config.toml
n_kv_head = 6
norm_eps = 1e-06
attn_scale = 0.0884
bias = "none"
init = "uniform"
init_std_qkv = 0.0315
init_std_o = 0.0315
init_std_up = 0.0315
init_std_down = 0.0
lr = 0.00912
lr_mult_down = 1.5
schedule = "wsd"
decay_fraction = 1.0
seq_len = 1024
dataset = "wikipedia_en"
MLP neurons of a small language model. Each row is named by its layer, matrix (gate and up: input weights) and neuron, and shows model dimensions 528-655. Each number is 500 + 40 x the weight over its row's rms, rounded and kept within 0 to 999. Numbers have three digits each. A neuron's up and down rows have the sign that makes its largest values positive.
A block is one neuron, or neurons of one layer that tend to fire together. Before each block is what it responds to, as a language model described it from the Wikipedia text at the highest values.

Responds to: Abstract head nouns. Abstract or general head nouns ending a noun phrase, often before of/comma, such as format, capacity, rights, life, size, -ity/-ibility endings.
L2.gate1537:445483502576517504511528494548451427537457515440419489472516588521516427477535430489421497528555528468544474447515432448466545495558502494535485530512512459589519561552551500595524549482529463508513507557468478511524476506471545531514478481514578461490514541548483525534523503486477453533481562509545510435497477562478442529482500533525454464478445477480524556466514498460513502473509
L2.up1537:540489476520536499515441563486492468459448462455511553520541529513494495493495588541528462510474491469588463484440463482488513420515491534516490496458457460442574446535542486480418573470576562550453523552439472471428460563447543482534447442530492499458513578461542472472514504493512502496485536445511522558527535485487457463485598515493458484489435512487501487546550522485533514479535

Responds to: Wikipedia section-heading nouns. Last token of section-heading nouns such as Reception, Personal life, Cast, and of nouns after possessives (his position, childhood).
L6.gate256:452502588487509450509479510473436462538497491483473505504545512524453579430486509525513531459513477482575533466534465530470490465514509519515466503452462499541517459498530554524500484519506526544496544495468450483549466524467542430590484451524513509547491508555452495554486527492495570511516545492484519447513527544523507586516433452477444485516539486486496491438506474462520476502486
L6.up256:572487585600500453550489520493523537516483479398421579508469507492513502543464511486511558537539534584510427545490564494473434484510502466435496481464516544501470549514516515511543469421478499471549512550467524568522423506465546506522513511466489566453480554495521443493477471508500463518514514533593541529494439542469504455479492511490462472477508479458425586547488453530522526451449
L6.gate344:439496477501478463533543570445472471501490505587496485493445450514510530516508482522473534475557476472540509575474442437511545529492547462448529505563569575572451509481509516446491505514442422514511515504474491528482540482442550420514518481495491562473466467533424432473455535528505428528592460502506456458557427523485556565528484479475520513508486463470535484522538463460527447517532
L6.up344:485494501441549460451522488543517511499486483457467490537501507448539505509537545436471555483516481483490468529466380476500493518506541471416543434530547483499521470478526502496488560452493547536414490511511470508506501468513480514476531553497481466480480456483543503570494562429429458452566444472592490500540431493572482512458481477444544518577467565574493438518555488500450449539517
L6.gate421:580479508501459450487490499440455442506507489509469469446527532545496495483511461491473536458455443553466525490562439497433521495527574532468502510532521486567556539517479454498445471382511453444477498421502452479440505453530566465567432476522530600515542502484486479491459567553466519473474545480450510544489486479503530470460493468507485555519444479459478507508501496509518453451534
L6.up421:464487476475528564534428493490501530456500493522483491473452460518516496508486543415519549468487498481522457537499491466469526524500602502478448519490506506523507426524442482515460484467464463495563476474472515480506450509480460505493497530559427479573480565509517482487540513522532505490499562539406455517495479491426515543488500474425502501523445579394517489506517507469483527499457
L6.gate451:521518457541510491470547466539482483443557519500616594485447537439529435557531533485561516530493575578492542434599513492458558499514390534567475528498441452499534527490422582557512472454546490490552456541505526462467524474540436483535578475490459527531496491466512557497527428527462483537487425497535511510462466513495531472483512431493523458503483520479549557508476485536532502496514
L6.up451:442494552531511540426463524505463516499449514504491516472477506440554475459506499514514509517480504579499541511533574511462525454400541578473521568477524449547425514487530402587450506453456520542473442457558555438488465483510497485526575571503545557476500490512512498546462425504497582425460507467476489513527551492487569534451534470503488529491532520466471478468480458555517532490535
L6.gate481:569529550490521494459606465503527510552549506459514395510502482398526504444550462494592491504501532509480493506526515514486498416512510476527535497466500538479424523506493595553513586464504448478446465531527461465548563512485432463514448382479531540580586423490530418454597421471541512547399522456546582427568573486499560529492481520541449516513521571507438474520468511463460508552533
L6.up481:519497446481470557537462480533441477537544421496565557459532494556515451511512525540492467482547448464574490469437520572445456533512471427486520462540499532483595532518485373463495440538528481521476471475552525467461516555492484528512541417535494577543593477489504499489534501503503473572474494512486575476517450472485496512521473533485504586491485556499532492465483472476488520454499
L6.gate486:458448568478444403532500583471492517508545490564575523523584501553455533482551583502551438506511536531476542457585501549432481452518416500509480540534506514518482485461476549617479452451466509511510465483512505472488464564474495521516530459448493466512495521463499534497481530507476509523484522490525484590565513501497454522457516465500547469491454526448489526483598503464479501429500
L6.up486:384494491475519545572486532486453384543485499494496529500416496490467489497505416581481471525464504461470445526499458533466502480481537478522442495481529474506512482540476506552588493563559425480495520519551528490512507503500427446546424531525524539476445453514466500522416506468522493543485504558514561552523490518514510489455544481579419482491546605487493454489501476507459515481480
L6.gate683:513506556461507475479586604500513543527485516452471503511497473484472538634588389513474500458493540463480427445539517533539563513520463596500525544480476501484470486509458554543482478435505439521523465485499509514524538552521518532495521551519484456461497431510459479503477542550414492535481491513511473554523468536503406485453459423558478495565496507494441482472521495495491527482539
L6.up683:479528537509546520486501568494512398547474513456447579531452523432559520602558437504456460423505446540431548462412536549453569491495522552529495620470510491490501509460454450563488537480547496505587448515552521511444466475507474482463472402446505452443486436458520533481544503441462579486527423469503584488526440534490490507461445497553462507505494484473522502459521556546501535488440
L6.gate943:435498524455493463467537419478503512532441489428512527529552476552426463616455449462567469535525523442407485494468452463446465505477410442452464433491489444502418491546479518462517594423410556397545500442539537495441489484577574497484552489522521495496515475396505516503487538521479518492476544505547476496492538482523503536462455458491426551475484580546526510514462499450518467498493
L6.up943:483477462524547383517532506493517526481528474494558543497450505504470415533526508546513549550504597512444521531520564529483510480375602459442471532525411531522476489602501516494509459573417543552509552584517481517477485504505489555430524460488523474459475516514559477472576477466505551467365562537594471519526486447438505415512457445484489452556438557526458477507515465533558544543527
L6.gate955:485469504512538479465541497485501525478515521479475547469505599511508535530511517459495491503499476525463479471530506479521494476505405484507524573485522535539532509514486500466505466457520506526489465450516489504529465522445424488545515462446545503439441491611571493495491557473509479435522477466442534537488507459485500494496484483485503513465515517375474485523513529550451543507453
L6.up955:556463514463474516566493528498496482447530493595510504539506485521516527468515502517444575478546491533552436492457511472492508570499553510514515536577471440455539436513514480500490454539490491511474495410489594435432513528533471523550482512485477438540517415462533562517529460523560506495586428475498541480416520507551548457545515494591544491563431486411490527498519513486513477521556
L6.gate1397:530536521502511488454518534438535562557550511574518513517553497540540495529494550498459564519480558544478500481491484523470535445524496443565448494524512486487506511442547557550502470551540552548494526467462516510488481468550494480492535382503415534480588498499515533547447546497543458523533494469496412537470503477465486489492494548521517490547512485536511528574499511495487540554494
L6.up1397:576565501562478544568567471501536462453479491614497429483486541526505504525531527570517478439546422423518560534446501492536509527567506526522444460463479524550505514505550422494392498472490531522408509477455483541594552530567457459449468537491527424475518518465491442468435473456533508543464484480466493543520536425501513547465485514522451489512438516418501536541510448490502484509507
L6.gate2184:543554513539511422491503468501510512481519512493479430463527532496507495464386493436496394500447583529596492450524428548500546543480450483639571445459525493523553523470434476493510466393462497566514516466500457494499576489512504483572502435497497425486489592525465537572510517516514502491542506482495593467498503474470462538500479507493536475491501546512390524441535484430518492502429
L6.up2184:504477540545559525531543560521506453519561482437554472497551546482487570449445535534437459478539546473580483517552446551491519515451350520537399550502473535514515454498535467431526393384539495471519502468489507447521542503454460517496496441496486469442464593520437501527525496581435504539514582519479524490535517449458483486533550465427480543519472453503485527512575499518546463533460
L6.gate2293:488477489503545555524551488506554498564566482483476558460509507488555551475426491455463576509521579534557504486597529442480469498504487535543430511531462450457495453493465497509513534457498437521552532484517538491488479474478484489430516444517566467453461578540513443486521490514482484500446463574512562485555465507487518473445449448435475503523519557450465589503490449429486497561572
L6.up2293:499442467495516528511515510478521503462536500477497466422400481483486544513487434552522535558502573469510501523543546463512517479556570516530518559506525496452463491517501501537488472442490467469476510517534489530512469496475548505588456488497504469502484424451517512532619538549496483470479472516581405576525448530502556536585477380461488484462557493456479479446493430425585508436511
L6.gate2366:507520461476479514514482577511490491535553529479568524483475505550546545466508566389465554519566503504461467507530471517527520550516481443479525503392513542547450524471487517571522460467535517504456492429472453519578499445515515543466485561444460460502497474534450540514507539496523484535453467499525519526543488568506579556515470472440550459460536498520527492503480548491576502516473
L6.up2366:443510509515489547563492479547553443548547528500550548491489561542503452547597454446534534403531446466462494528516440456502488546466572491466505554482521534486572573482475513427498501450442572493538484503491424445491466483541406489527507456472475570446466567517487497487595459486408509555509561525525486492552459490554465523472557492542545462528496519488535514531538488489572623520461
L6.gate2378:482574465486479528551489525513515469471489544453466567442493534557476525461491468476608524492506486508466426460492450469454567526402501460498486553518546501517571436500536520525480436445579563521542527548509441496509490489465476493566476436512461512456479388500475427506388523470458480502529502496609503479544461515485530532482533487504515449491485466543492503487505487478571540544445
L6.up2378:510508512547531545582492511524539493507567514580550442549440520482460524528490483467534528505506562499454482492467500492451562487537473451467461527584502501457459536495478485531518573530572421501413454504472441515466490592493487520474461606486482435480469463483572497507463452489500575472541368507508540540573578497499458457457485504438536499499499545414507495556502473553450516463534
L6.gate2654:534491451504557555426486469616532474525515541543454472513518542492540536455513499432479552507539481444445532450529409495510435421492529518546494496549475524499462483559496508453543499470528466476532452476449513495462511552526527537497584584545521528521479489518455496555501405532468484570577476520538533516479461481484568476471529431435459415548475435539532562506496495525556517473467
L6.up2654:470497502492560430533516484497503511473523471535384524562521490568473511492509535454532515528551534545508457499409496511506476469450472546612459410494519417531378453547514474466548489484581491512449548471546510482452474524515491479572493511442461506530418490523540512600489487526549610493512510502507505531485464501525513513487533466475484505565573479428499530506515480502540540513419
L6.gate2815:609501503547470524522600542376543450560523454483477487453502496497486526421504489455544461557497527482516528450561554402509522479408441558494456435466530449551510495498484562554460461483528505501561510482556470510559563542525456476550591572481513541471530443529523449482515461481472503483460518493474494490476478469497497518498437486519525481491441472477477460502459503532547554465470
L6.up2815:535528510450534456477472527546534463539524395528467522453472471522471470564514514463548447474562582485523514514513476499493540486477413452496448571440504464484473552451532564554521497495574538508526465492514523554579400478511497512512550477476547488475524529480562462495543480448508552454498498497447516544542494491524497529537469489457527554494439521490493518518491587499406541529503

Responds to: Plural noun endings. Plural suffix word pieces closing a noun split into pieces, such as -s, -es, -ets, -ments (key-s, camp-s, tournam-ents, seg-ments), usually followed by punctuation or a preposition.
L3.gate1272:419572478570550541431509529491518515577483460417526421534512567467487550522387440499495525509498563538482467463462543458507546538504445460500508513523555490475430544454478484481563527549485454503461516443463542557498461540507493472479533495469500502506511476531475522555423436505464521475509526503492478534453562506504487449398483445468547479416507502494526426488440520566521488490521
L3.up1272:536552491505431514543477476534514416527460460484474436582528450563524509559491470529539520423533479523537488543548513459500443566518492462503473494531438464553461516484462505533520496550573444496485451522574378445504458523526474525433459527418536533485513478508567475542425531477495476471503544554494510482487500508506541529519470551422445560525578549497481481504534463472501454528435
L3.gate1939:471496536545507486417521513471455460495461492523562546457539484477488506549517497517478508512542486506454439497502521462507540469555517517545459509489454489461457538512527539522480490547526525492467498478514435549507439493417595530585536453574476579528521558527527509539507535584486458516467568485488583480534535488494535503492500492454496472501538534483549420540521524508566528502502
L3.up1939:519487487517465533526421528452492456533484481515525511489571501501489467539543423480499483417505493490479443509545465511548513526545500472449404495556445421480439542478478463539512448537477471509513500597504443490562457458496545495562534546569465427474470510517451512469501494504535504534487520495431486472511577530502495487470505469493501501537541438465418547496465511413539560487603
L3.gate2451:479504561427498508504516521445515494512484509498463460423498510463511494569535425558459429500496479543508426494561498477494584437521525494468452494479484406521504483481445444461498494486525514534476486514518557495524443534513425526556497453538442564525447531525475523441499530493545528498522494512511476527530504511429519505455492541508531524515534513494466496465437512483462467488510
L3.up2451:467418548485447464509498515494475500523503567592533456516493475572522550509444481488505447427530539502437460483542583498554564490548474457486525457463463537480524472541553484480516490541464527494448470517501480481451509498512469534478477555497507535553506541503560551499468423491506438506504512477525500536516418455498415463515554499488449488449441530526503514556478497476451537465477
L3.gate2738:554594485463479435540484516460482482509482564444531568466532470469532581418552455491451521429534458517560448543487471436515512469545534513441445523541486480500454511429543506536442578506498479565599454468497512539539426452438496520494542579556548519516555484486488467519485516547480436536477481514463526481538542507502460431528466490499489503462497444559519439579572464439508476475512
L3.up2738:457448475523567576504544505514514533445489438587507419525441560544501489512585544506609460484511533473553490502495484495518446466526520430511525535461576434553551493560513414559538498528488602492470547394483439445465504514511477519494478470475539535491462475455454534452478464447480579515487488508589518495517522432445580548464505544517542384582446540421471471484538518520471495541547

Responds to: Abstract noun endings. Final pieces that complete abstract process or quality nouns, often before "of", such as -ation in implementation, -ance in assistance, -y in discovery.
L3.gate1752:464532463479567486516579525500433448507552500522486525532508591479471524484462500519460561450481476457488562603550499422493536505483499506504569483529535495544542448506469498524467566472451524455487511572503462440500470523485517506430464494526501468487489524479516535506456512553470501547503451485455467508475450477514503498536435436446576539478549508518523505551472536549513480476477
L3.up1752:588487551516465523459458485454415597512447505563543484499490447506446567474426500509546483587435586425470457507453474470508472521453528529472416454481472470528457509473558505527532499538445478488440495478480535579497489562534452503455490594508532442465506493480491497475475502461501478506526555553447544567495456521549526471518523482535539509537524552463527542477510510564499474438523
L3.gate2034:490488525495413475557521601464414466524470544432475509487477489470464535548450544515494533513506478477545553494428475576456525475530491564512451511459483422487448463483547552483459503477441592555555544430454502558448487489474458504590473544470513482464536493502464420466507445526510484500465611485528583505497464471501541494455474481503454504521531479469449477450518496495511499553527
L3.up2034:432486470552529485527531521469478454532475477500383544501453481556468469537548573518515477512487467445502575519511491532448512477519491538552451520490567520534546506498573437480409505525480496538542511521559444506484461449513485537467537561429538512516489494542522463525450516459530536480563519445539481510553496509468456505490482542501540475506493523544447540521589526530460588495483
L3.gate2063:487429487496495507466486537468475506519514530455500505481503491427534550444470508496416526501497517425470477462486516505498530539531530555463489512528498523494493421483450515507512552485482496494479536486488462514501466486514429558578525495404504570547566520486514457447503474439498484428500553467574503549501468498422531551531477563471506460509480532510504504509434390517500523465486
L3.up2063:509458485479479521521497578533492501478498511440489495459444535451472538444558509500497496472528453502481525500555494468495517482503468543493522465487543550526488522527518535467559500563489428533413450474528498519432504469395513588482461562452441528569483484469506524529457405491536431437473523488388576510445482480458470512482493525420465499516581435522451533484491473522496510506523
L3.gate2944:516559521421404578557575510508458446549547469496531427535556529465503497527540504507431521464505534566494510473513492541501480510471500499565484561483487529499539527495517575450499529514477588512556481517474445501486450463449517454530412489442491527526499502516492496466419462519520507497526524498479495537579563502484467480500531515453527576516544467466480446507541546560567500513483
L3.up2944:509448483522506507409535449498548411481532507524528456496448409467549537502539504514522539469468460483446534548494549420491513460540518501519537490510511510485500535467493571492542567443453528482590504516547453453540509472521543487488517414475534490548493563460456478561475432481523509530541493524536500541512543465487490489512494536553514534441582528430521512508546552496541506446533

Responds to: Fixed-phrase completions. Final nouns of set phrases and proper names, mostly after a preposition: on loan, on hold, in effect, underway, Royal Air Force, New York Times.
L6.gate184:538525549490548509459486471494479498546529435492536561428467542508551442519566437486493492510559448565541462448551541520561517520494499444480502443441493525514522477437579472451522450492425512530499481522569445490562463444563539485511499417581471452566480559533420506519487484585493534471447541554499528447516453569501405492479466474488498553486488549486518515524507547484515506556454
L6.up184:494499502507539523477432442507508485613517497452546497423450554410446459488513474403515501471503505548539594521523542492527411474504597494486546491575525501517560494446507546462529450500418502479465460495395445535531518527490566463452557432480474506519457471521451521525526533528533492496439506573460522511495464539504470496509513553520512567536554495532505493551459491498458465519487
L6.gate215:495582502518446461512540491467502573552526466515506556397459477476525520558517518479551504522527503501530454503600512507526522435501508513478473443516496483463530512525507480483445512457531487512527456391536505538528524510445467507485393532513478551540534479569500455555486470574494526579503550496485506527466480500454517512548493583494584470544497482510517488536486482503474481466445
L6.up215:521479404466600486517443472470527528506445495478504443471562523503443549444494492428476534515420478478435469444487605539533520518481525517546507508444499422542523471470465502539520427510498483474507499440499526569497498517515475535537510393534538564475530489559485511547491419448477443507478473520523578486509456520463444529476536496521472516485451461524478442479498504483558488493578
L6.gate589:506476542534514546552488494504501558524456396485480530525490500519487493497431439492517510502533498514522482459478508522486482465530466545470488472491461506530548477443469544484547516550454515443503508529546488513521530552519508427552423449519489499481455483534523525542514463532505474462504509506537480512432486517548480483452441381509538490509460449547529415526445514559522494551522
L6.up589:486497541472534510523546501507506514508533524444575462546539513527456503532437582508438534507503540491467479442470585476551465481474556509483557476530571524435552469474479488509530472495538483472435524552467442558470494462424511539510543548553534489540510508493521438531544546473486462504535583460528489483468489454557461548503535470446401512480492483476510479590436475471445484500471
L6.gate612:517447578412516508478439435491508469504517528456564505577482488456468511460466489512458531543505454443496472518498532505461515522474468490432501496500449538506539485470549492503500505536556500486504508495592478495525520615467513503444526490579498500530406484491513453559535487442487494561566578450448486541479519530513502472444534578545486454527536488474507472481442470537510479560476
L6.up612:513539533475462532416526555494480522522529543459486479514444477492498454523500506517557474469535518531509475543523493466531575522564617527466513503486436476512529524519477504496528425568532495519515489452529499517511505511603513492457411559466470507483444515503461553487497492557498490529526548534453467466513430522506534549422498459401523441556540549540423501511455523553527507491464
L6.gate1097:492518430555473457535528510436498457453505483563483425535506521495525479526473496470483435488470459540468489487531494470462497536493481523467488518524503570468528441489534504526513496470503503482459447493407530547523500424546444522474471488408503539515517476501522500540534515474591510574485442421554502482527470581422523530538515473594463481460522498464516485545400504529463520485489
L6.up1097:442467473566531503489452550425528453428514486503547457505482440511496502547487517542516567441568458485489470478535470437461494555489508480490439464528502494502502493508488482451525581402433484499498523516483509486501550446502455416542490452371576467493508561467601502482489441473496533528584488490486498578518516464459534480530541540493504559505436526495547482459461535512562507505506
L6.gate1502:577415453503437430527509478552554529521546552488467448460461596537497537528536526499520535501516465448531490467514529444491473531488446514511534510458597546466505458532515466547543456504437481514414477468530511491510500506509462475503459499559532482552424457482441475558558518442529484502520444483499443496560527485543541488511453491503545553507483550527479464432466460529476535443466
L6.up1502:414521512575478512517548383377496554538462492537496490513474550511483519396478538464486533525506550481567472539548521626554455550483506451492496482408461462546519482441466480483510519533500485465503467470493574540534422501443473540521493514523513492549519484474514558500525500476514483444432559478527458529441594502498471448507513521543503477438532478483463501495518451475446482505495
L6.gate1574:518510550526481537487530522517492479525423479432529499527473469512489468577542508525495500516495425519472458442489477430447539466529433481500496462508532546467614482494502509485520439515528584493463477529503464525514483525465510479457533678508450549557475443500517466561505543542515498409508474553379503545431472515559438561517476475487460459451506513542476427580493507538511479530399
L6.up1574:491439513505439509457497563512502495452520478498506525470470509532525529456491486564437537464466480505481534463480505551504549475501475495547576444524567405514516487471490457539501506505399434526519451502518459575488501527448485498489504551600516474513464463499432513535446506489464536515532580492437531519517535473451514524479391469518519565484446548495514477480514504513451460578533
L6.gate1789:478549499452499488536481531522455461469555469440511527524542498481504589455510495462484537465495491512586474493512493431537516527467553495485449496524450500494472559485457427513489518518508485505568474449539507501520533519519483449491517461493511557511541509496539498567504512510481431468566514462454498529546573493494497450445471457432459490499465536578552517542504491452482494446551
L6.up1789:496533517519425569586410431526462529599488529531501488513535493493514525476499460450525513414541498487578538501546489489484529531495480516479471444480453534523458475532519520503483491425452565543476529502437443537488458482488464402567489460523474535485548524543552483531534442514466485493520505476513515505488530466486527503493510479491502442519555504595528488510480524382415483513532
L6.gate1897:486463465557516518473530499527555436523503465513448474490405549495467439513512550454402463458514517444513518458488615517435557486572634531422413540465579520594461481514455472551494498447513503478506487439476447482511485521523511507522537504452500434507497469565538482475523526460466520520472527512521505462495451552501470440508510473537505458573466556516421474528526480491483571539489
L6.up1897:480526537499535502486494431546431469520496426482475511488498537452436512520514477415472492478554512468492521505497599522496549486505509495451508436484497471538510484472476506539561416504470517512514499408544412482575458562533460511526454502521516530429503538551506563549462562427483556517551538586536444480538431555525575465448521488444475545535543486482505483456551477450498584473442
L6.gate1955:602575469502446425508422534489440480587469466485457536553493464517554455563509472430451540480424477524503462486571523531530509536529482494476548477435495467503471461541508562505490455457514491508520423422444449473437558465485546450529446532495531568497506433531477543431465499564464467379461471506484564571486504565531513461446518502524496559473496541565530509485526508525491465486559
L6.up1955:510509516565411507392554498557478541521452502510487510514498468534499543441484559521488539506498519511499485441510528576501545514489496520452497501479437520486449470445449547516559499523516482501563458377456524513479445472539484511512467514477551525468533516476429500415508548559478475506530475536424491531539493514498515528518544450480544476452512508507504487503479513516419460586581
L6.gate2109:535500547509585546467465468510481493465462510417521513509508546519469510534503511526475467460537491485496561515488486530549516476538386466408468452525448537595510556482527530533552512473423509522519449502521517469495562528476474542493470542528481513477474520480465593484565550492491503506552558438516514490516445523489434461475522554480531489487502484530516492582538545538479492555478
L6.up2109:548493492461497532451544529471417542412475531505499402448573518498504527585487514449463488532457535472522404483497476497488497464479530458595570508494506447605551517513553535532450478464454589548493480505494502524503503507471487494486421514484506503511535466447478527460467478481501442512547448438469525540462454575528574527536515541497566483440439609504476421550539505481565461467525
L6.gate2170:489499491533514460486590471547481479514475532479478515446476482475500542556449500528488506399452502478393465452466472418496529516437496456441396516562540547520501573532476508504461480533492504502507434426480493542440445510505543465556450471494541517474492485514505575508430556547508500446523507474451471498565516481518573458505515501515508510521418510506491458498535525472447507480527
L6.up2170:514503443634466491487551483527514525509452545491473474474439496457562477490545496511504431474518455431500487466478442464539529548530480490570495469441522486520472556524517472515497545582515552453485499500532550463495530470498439510502518476447505531523446471542467462456608542548524474534552481489496513502484492564485589463485534383487576502535518522502506474480438496458531478507517
L6.gate2187:509472472593570406507507481559506513512452522524513477464511543536487535502459529515469562586516507456573474506517507540430467498489409547471549513474494495446515500548541485532437432542483512490511389448459499500417523453553492457535481431560456488495507485481552548538604521517562473496568486525532513491516498474467545536487505494470496521508520572548515569542486488520548508507488
L6.up2187:425448560510493475533528449446521544486457505500577479511447441549490498505504515458510517449539488462498475481508507532588509512483560528546516508477483515462494513520551504569539485412447545564429491441517455482514480422440460495509544520520510458504530488463457512505418424505483510518480566499464488535518477569538533501550476544455607512537553460473510434529501528552456538526534
L6.gate2512:497420497500544497564558423550457527531472555473495466464501610485441512523451494559518504498542507521511458423484569493481505452460510564537531552435513470505584522510511466450442524393545535447432502533547417572599539458492533470478451504551493449525467475483503508500515502493445491543541385536568518501531440474506506469521532410541451552484486474542473503556491469495573518507531
L6.up2512:491431490494438513483435495492448459607541577481584518579465547512459514506562527434551562533512447467481480527523571519474548464493492554534457434493479466531494532502501537537520514499547488486549529452507482471562492541556486421494490534547503507429540446496463527501503542517396517477502482523551544483502469489484542474475494478461503518423548571500507491431493509475507483500506
L6.gate2705:480451518544485432528550398491519441544492451457542503508532454438444454542505566583460551529482476494512482446495496543487525505520520540537496523539504485560529539522467563478547505502437492472493499508448444493561561500504434526516500506465446532433416544508489524508500485496540531537529472444531501488428474479429510518522482512503544534497516474481490503491488494504460516515509
L6.up2705:415377489521491514506546440512525507494471435524552439552458483499520531577544543592419560472471504604474484518501465509537473553519451456462402518523501556534470528493526513460518545483539469496414472472506514530579446473493467505536459502496551487458528493558549497482581611540457472533519582493458519560519449463513479497467464463520544505533467552541511511489498485534488513417428
L6.gate2714:491487438535507456534522458501454440540466504424500482482484510545480520441499527440521503459525521502465525531514446548517523493407539567514521465546486545482506441490519510532544469526454466584454509421555489418533516488487509514568561510577511499460511550430534507493469548505484565511464437461472481455428522501481572508516484504547514535513470491518493479479405445520590482437538
L6.up2714:467482508506485474499485501492469455536447463513479436460519483448440484409409466385538510501489575532564575483546412432517587496504531577470451463542493550510524553540478517572529558439455508572510460447460495545476498515485507493542476568545522543501540497500490516526427520525487515463479484538485506451522552546517532491447452503540426513523549475493530488478533457471492456451509

Responds to: Plural/mass noun endings. Final pieces of plural or mass nouns ending a noun phrase, often after "the" or a split stem, e.g. po-ems, laws, p-apers.
L2.gate2436:569485472495468474476524491509447436482474473489460473512518477554431523533563414508525564478472544523498473454428461399516488510560482474483494539522443526464540577489500524505544457452483471494490481448481493465515514523491418563548513496542585518522550516460466457458478490482531530458551531510495497519559501451525488514425470404468393508453465582466475453547572541480519529473454
L2.up2436:475474470502563514528587532529512410477501535430507472478539470447550519584545447501408541483537504436459526558466427477500508468545506524465444580489441467453576573475499539561504499481529511501519484523512425516504452542603478477500465508464484514476438497417518470516488513475438492440561536511565494474492493495574417471540467422494500527418550493505479511498519513497492524516436